{
  "d_mlp": 2304,
  "vocab_size": 32768,
  "init_std_o": 0.0037,
  "lr": 0.00065,
  "beta1": 0.95,
  "decay_shape": "linear",
  "final_lr_fraction": 0.0,
  "batch_tokens": 131072,
  "seq_len": 1024,
  "train_tokens": 1316000000,
  "steps": 10041,
  "dataset": "wikipedia_en"
}
MLP neurons of a small language model. Each row is named by its layer, matrix (up: input weights) and neuron, and shows model dimensions 320-415. Each number is 128 + 32 x the weight over its row's rms, rounded and kept within 0 to 255.
Before each neuron's rows, "fires on" lists the tokens most often at its 100 highest values on Wikipedia text that the model never trained on.

fires on: "1", "9", " ", "8"
L7.up662 [141 105 106  76 125 102 118  94  72 107 182 121 155  93 117 105 109 145 155  93 182 134  88 118 150 160 155  88 175 127 148 170  97  87 156 148 125 133 144  80 130 119  61 121 135 106  84 152 189 122  75  77 161  86 169  71 110 163 114 155  98 173 150 149 134 152 151 111 106 155 145 116  83  91 172 124 138  90  91 127  73 144 153 151  64 121 161 114 143 116  94  89 116  97 114 153]

fires on: " |", " his", "'s", "-H"
L7.up437 [179  93 134 143 102  89 110 186 173  62 152 125 164  99 182  87 109 135 149 178 107 107 121  96 153  32 113 100 118  80 132 114 100 156  86 138 132 142 131  92 119  90 127 120 165 146 161 120 127  86 197 136 111  85  87 186 194  91  90 103 119 112 148 118  76 134 118 143 121 114 144 110 130 120 164 118 141  85 153 123 136 166 119 128 104  83 119  82 125  64 100  88  63 118 121 129]

fires on: "1", " one", "2", " (", "3", " "
L7.up1006 [134  85 143  98 210 112 113 176  92 159  71 148  99 127 204 154 106 127 133 142 138 163  85 157 118 157  68  90  53 195 126 182 169 120 104 163 110  87 102 137 136 117 109  88 141 109 159 110 145 143 125 124 143 171 130  87 149 130  34 102 140  96  96 168 148 152 156 104 158 119  63 141  78 138 145  91 107 102  86 154 179 122 117 191 171 132 155 117 172 101 119  91  95 110 186 234]

fires on: " of", "-", "|", " |"
L4.up616 [121 135 160  84 164 125  98 145 144 195 120 154 155 183 129 161 111  95 100 150 125  71  60 117 184 132 125 105 194 139 103 119 198 144 146 164 135  91 152 159  74  95  95 178 150 136  91 130 104 128 175 134 132 134  74 143  96 150 135 136 130 195 157 152 173 128 132 113 158 121 110 103 117 147 160 106  93 140 168 122 103 188 155 130 147  44 146 181  66 121 100 110 157 113 138 172]

fires on: " (", "–", " ", "-"
L7.up252 [167 119 117 129 105 108 164 102 101 131 176 137 112 140  75 114 151  97 130  78 167 114 146 105 148 112 110 163 159 171  73 141 127  78 108  96 164  48 100 152  91 150 118  82 106 162 116 128 144 109 188 130 190 183 130  88 106 137 137 113 101 166 109 154 166 108 149 139 117 181  73 113 158  85  92 152 102  76  65 120 176 131 144 133 100 163 167  78  91 120 125  94 153 111  87 101]

fires on: ",", ":", " ", "–", "ob"
L7.up126 [145 168 191 120 174 126 150 135  80 128 145 138 161  63 118 103 134  83 174 110 103 122 181 177 147 120 106 156 145 124  99 199 123 141 123  68 122 173  88 121 156 141  95  93 141 124 127 102  99 145 144 105 133 149 101 122 142 114 136 173 147  95  99 142 146 152 143 154 108 129 153 133 147 136 125 121 101  79 120  95 139 121 125 128 120 123 150 114 161  81 106 175 172  63 152  83]

fires on: "born", " early", " mid", " late", " "
L7.up365 [192 113 142 132 128 113 158 166  90 125 126 139 178 111  93 123  93  74 131 114 165 104  71 142 144  88 168 189 122  82 152 126 126 174 122 154 109 187 103  84 106 129 127 156  84 154 111 108 201 156 142 158 109 167 111 136 155 176  86 104 152 169  97  81 135 194  64  67  96 150 136 138  92  98  84 113 125 131 174 156  46 145 139 120 158 106 146  88 119 166 146 142 140  60 116 185]

fires on: ".", " ", "ob", " a", "–", " one"
L4.up1497 [155 145 130  83 136 168 142  97  91 157 153 194 143 126  52  32  91 154 174  91 129  84 107 126 109  91 152 127 151  57 162 127 117 205 119  79  85 190 144 128  98  70  86 178  96  97  96 143 114 107 134  78 121 155 177 117 131 140 120  95 149 200 104 174 147 136 151 132 108 122 104 127  53 140 129 122  74 157  90 131 168  95 141 145 165 102 111 163 126 138 137 111 138 111  90 176]

fires on: ".", "-", " that", ":", " but", " because"
L4.up1876 [150  83 133 177  73  85 126 125 109 143 176 144 152 157 123  86 103 138 115 160 129 172 119 153 147  76 129 135 155 112 129  77 132 143  96 117  90 116  88 143 132 146 110 129  99 117 163 126 107 141 101  95 104 169  85 139 145 178  94 143 182 183 132 116 123 139 139 109  51 133 106 103 152 109 160  99 138  75 132 127  47 129 169  98 113 105 150 123 133 131 112  81  97 106  98 156]

fires on: "0", "1", " ", "9", "7"
L7.up1445 [154 141 151 135 109 117 131 161 102 135  93  90 130 163 116  80 108 138 105 130  94 106 103 117  82 173 182 120 133 141 139  93  95 157 154  99 117 107 154 136 127 171 106 123 129 121 101 122 158  90 175 112  25 151 152 101  92 144  65 142 128 140  74  99 143 107 132 158 100 190 142 106  97 164 148 133 126 106 112 162 128 126 185 187 122 120 174  57 198 136  84 102 122 159 119 170]

fires on: ",", " and", " United", "4", " more", "un"
L4.up469 [120 101 136 162 126 145 114 145 144 168 107 103 115 179 105  85 165 113 115 136 161 176 128 141 106 169 173 178 159 144 120 140 120 106 117 119 148 117 123  78 111 114 120  88 129 123  79 120  94 127 152 115 124 111 145 207 132 120 139 102 114 139  87 120 116  97 116 112 204 132 138 108  94 103 114 161 131  84  99  55  70 141 178 115 119  85 102 158 167 163  73 105 153 143 126 183]

fires on: " of", " to", " from", " include", " with", " |"
L4.up1181 [139  43 154 126 141 162 122 133 103 153 119 153 163 186 111  70 102  86 164 164 161  98  85 133 162 130 143  91 170  81 120 124 163 140  30 182 146 142 101 170  61 139 115 104 117 103 117  97  92  90 154 143 120 138 144 150 208 131 145  99 166 123 111 117 193  96 128 127 119 127 119 133 129 121 144 172 150 102  60  78  56 142  94 143 142 142  99 128 116 103 108 155  98 163 107 155]

fires on: " it", " the", " \"", "f", "s", "b"
L4.up1485 [124 103 147 182 165 202 136 152 156  88 147 123 172 144 115 130 118 163 169 157 106 102 100 210  81 149 116 103 107 104 119 135 114 156 132  72 144 102 121 155 117 158 135 102  73 125 117 119 132 112 141 123 128 127 139 160 128 110 112 123 177  78  96 121  86 122  94 135 135 158 143 182  89 164 112 126 114  79 103 143  80  56 114 142 125 100 119 115 116 147  76  92  44  97 152 145]

fires on: "-", "–", " '", "/", "'", "-re"
L4.up145 [182 106 119 139 107 162 101 126 207 108 142 127 121 148 139  86 150 108 157 145 192 106 121 152 133 154 157 125 105 112  67  87 177 140  78 156 125  94 111 135 100 150  94 134 119 161 131 104 131 104 116 109 198 176 138 118 127  73 103 106 117 101  96 143 143 107 138 107 110 210 119 152 108 182 122 171 116 100 148 148 124  83 144 144 143  89 166 139 109 176 139 108 107 139 175 175]

fires on: " ", "-", "0"
L7.up245 [122 145 168 113 122 135 142 153  74 150 149  85 147 115  98  90 147 142 121  92 214  88 152 148  83 136 184 169 135 100 103 164  48  60 184 127 122 125 122 107 123  70 100 141 160 151 147 108 125  86 144 129 131 112 125  98 164 116  72 156 116 145  92  66 135 180 120 106 111 112 140 110 111  84 135 122 123  97 173 144 107 133 135 178 182 122 150  64 155 150 111  10 194 137 101 153]

fires on: ":", "k", "-", "b", "m"
L4.up1543 [ 99 134 168 121 100 124 149 101 166 123 163 108 100 154 128  78  77  98 117 112 142 130 105 109 152 136 154 152 201 114 108 108 116 138 115  98 105 114 111 152 118 121 147 126 135 159 140 119 175 188 141 109  95 104 165  97 159 188  59 145 152  98 186 151 175 105  98 164 121 164 106 130 113  89 128 124 138  42 139 188 119 100 147 138 112 106 179 183 124 153  71 146  96  76 132 116]

fires on: " |", ")"
L4.up162 [165 139 169 124 158 147 134 164 165 169 135 155 126 135 170  89 163  36 110  92 168 104  84 170 152 109  92  94 151 147 125 174 132 118 106 119  83 162 114 176 170 102 135 128 170 137 146 109 131  93 164  95 131 198 109 139 203 134 107 151 156 152 153 190 121 124  67 142 158 132 111  83  98 135 154  74  98 118 151 151 120  92 140 187 129  69 133 149  86 113 111 145 111  96 129 126]

fires on: "-", " December", ".", " end"
L4.up1089 [106 155 169 134 137 132 176 152 120 131 164 148 185 110  81 143 178 143 124  85 180  73  75 132 147 159 112  92 134 194  61 125 121 131 191  71  85 129 173 135 181 123 114 120 169 176  91 115  94  81 178 121 114 119 109  92 142 116  96 165 122 160 106 141 108  90 100  87 103 158 140 118  58  95  79 110  94  93  87 189 168  95 169 160 112  88 167 141 131 200  85 124 156  66 133 191]

fires on: " |", ";", " (", " /", ","
L4.up1987 [122 122 115 153 115 134 178 159 164 100  85 112 177 133 112 134 100 180 149 149 110 141 111 103 110 139 144 138 159 137  25 172 185  94  66 144 170 143 101 140 119 204 145 123 137 115 131 124 130 132 123  78 202  76 144 170  49  92  53  85 124 137 136 111 120 105  95  84 127 161 124 164 105  76 158  86 139 166 148 114 200 159 126 156 122 139 153 118 158 145 115  87 121  99 175 172]

fires on: "0", "ese", " ", "tal", "anch", "5"
L7.up994 [202 107 106 122 150 127 108 139 163  89 197 105 167 136  83 102  89 148 117 137 134 119 139 126  92 124 121 144 107 143 180 184 134 163 139 151 134 120 164 119 174 115  74 173 180 116 153 123 131 103 153  93 138  72 154 127 140 141 153 157  92 168 147 124 124 149 109 123  97  54  67 105 152 100 150 155  93 103 137 202  88 113 148  79  97 145 186 108 159 226 128  82 125 139 101 160]

fires on: "|", " of", ":", " =\n\n", " rural", " district"
L4.up1427 [124 122 106 160 133 153 139 135  66 143 155  92 138 105  86 101  79 165 134 188 115 106 168  88 103  87 120 104  99 155 101 120 147 140  79 135 153 158 178 133 109 145 114 116 144  91 101  99 117 104  90 132 159 131 138  89 132 177  75 141 123 131 128 146 171  79 167 160 173 125 101 137 128 147 173  75 142 162 146 139  92 143 147 130 133 140  82 213 163 123 122 121 212 182 141 139]

fires on: " and", " to", ",", " -", " ", " –"
L7.up1496 [172 157 130 169 169 110 125 130  65 127 142 106 111  96 121  93 159 106 117  79  81 139 133 125  61 132 151 122  99 160 117 137 147 157 157 114  56 138 120  64 106 179  42 149  81 144  64  92 126 123 183 111 167 120 143 180 116 114 133 154 162 133 110 110 118 115  42 137  94  74 128 129  81 119 116 173  68 137 159 130 148 129  89 180 138  85 148 123 160 150  31 128 129  83 112 145]

fires on: ",", " and", " since", ":", " by"
L4.up848 [ 81  70 209 133 106 111 158 116 129 105  89 128 156 172 128 123 108 141 180 132 153 113 119  66 158 151 132 137  93  92  88 153 158 138 120 167 147 132 120 105  76 188 170 102 119  94 106  95 119 105 132 117  85 121 154 100 122 113 126 123  80 155 114 106 156 146 110 104 104 114 132 162  87 127 157 174 144 174  90  59 122 118 114 150 119 109  78 147 131 142 122  99  67 156  95 199]

fires on: " |", "|", "2", "3", "8"
L7.up2048 [107 129 175 142 118 165 130 126 205 174 159 117 150  57 169 143 149 121 154 114 163 126 104  73  87 161 106 150  78 135 135 139 135 126 120 146 148 141 177 122 117 136 125 114 137 130 128 124 127  83 173  96 178 144 133 113 113  91  81 117  89  99  79 119 185 137 141 118 164 161 170 153 120 189 129 169  85  91 117 142 189 124 154 121 132 168 136 112 126 137 110  96 158 102 161 146]

fires on: ")", " Independent", "Indones"
L4.up1676 [109 129 139 107 150 147 149 150 128 152 138 116 105 152 137 134 125  92 117 111 151  59  99 157 121 139 106 126 151 145 158 160 129 148 133 158 130 154  84 150 171 126 107 109 153 146 134  99 170 106 122 179 123  89 154 189 147 138 132 151 144  36 121 141 119 106 116 163 172 138  94 132 138 114 146 151 132 134 109 110 123 185 169 137 179  59  94  81 130 121 114 122 151 113 108 181]

fires on: " the", " as", " \"", "'s", " named"
L7.up1712 [108 142 150 138 167 154 113 106 164 137 114 217  66  97  95 107 135 151 193 179 128 142 144 162 114 201 161  99  80 118 109 143 101 167 150 120 139 153 183 129  74 173 151 164 120  54 114 131 193 178  60  97 154 106  71 159 153 115 123  78 160 150 141 134 140 114 104 162 122 211  87 151 133  97 162 102 112 114 148 153 165 110  87  82 105 147 154 143  97 145  94 143 149 104 112 166]

fires on: " most", " very", " more", " as", " so", " and"
L7.up2288 [112  42 101 134 163  92 125 147 115  72 118 118 163 113 186 100 159 150 139 119  93 139 128 137 114 119 114 204  64 158 101  84 101 127 115 152 133 129 127 103  87 155  83 105  87  84  41 136 107 201 117  81 117 138 175  81  71  89 101 125 158 120 167 135 159 173 119 133  98 148  99 139  91 136 150 120 149 110 161 160 144 177 204 140 107 123 127 163 160 145 115 161  74 111  94 116]

fires on: " |", ";", ".\n\n", ".", ".\""
L4.up919 [150  90 129 139 180 141 133 166 137  88 149 108 152 101 150 175 171 162 146 103 145 138 147 191 131 161 175  91 144 134  99 165 141 145  82  95  82 155 130  93 127 188 123 158 135 106 194 145 148 108 121 114  78  71 136 105  93 104  65  90 136 134 118 130  90  67  84 188 122 132 127 170  89 146 123 176 112 139 127 168  73 118 174 124 158  94 126 110 183 126 101  96 131  62 205 115]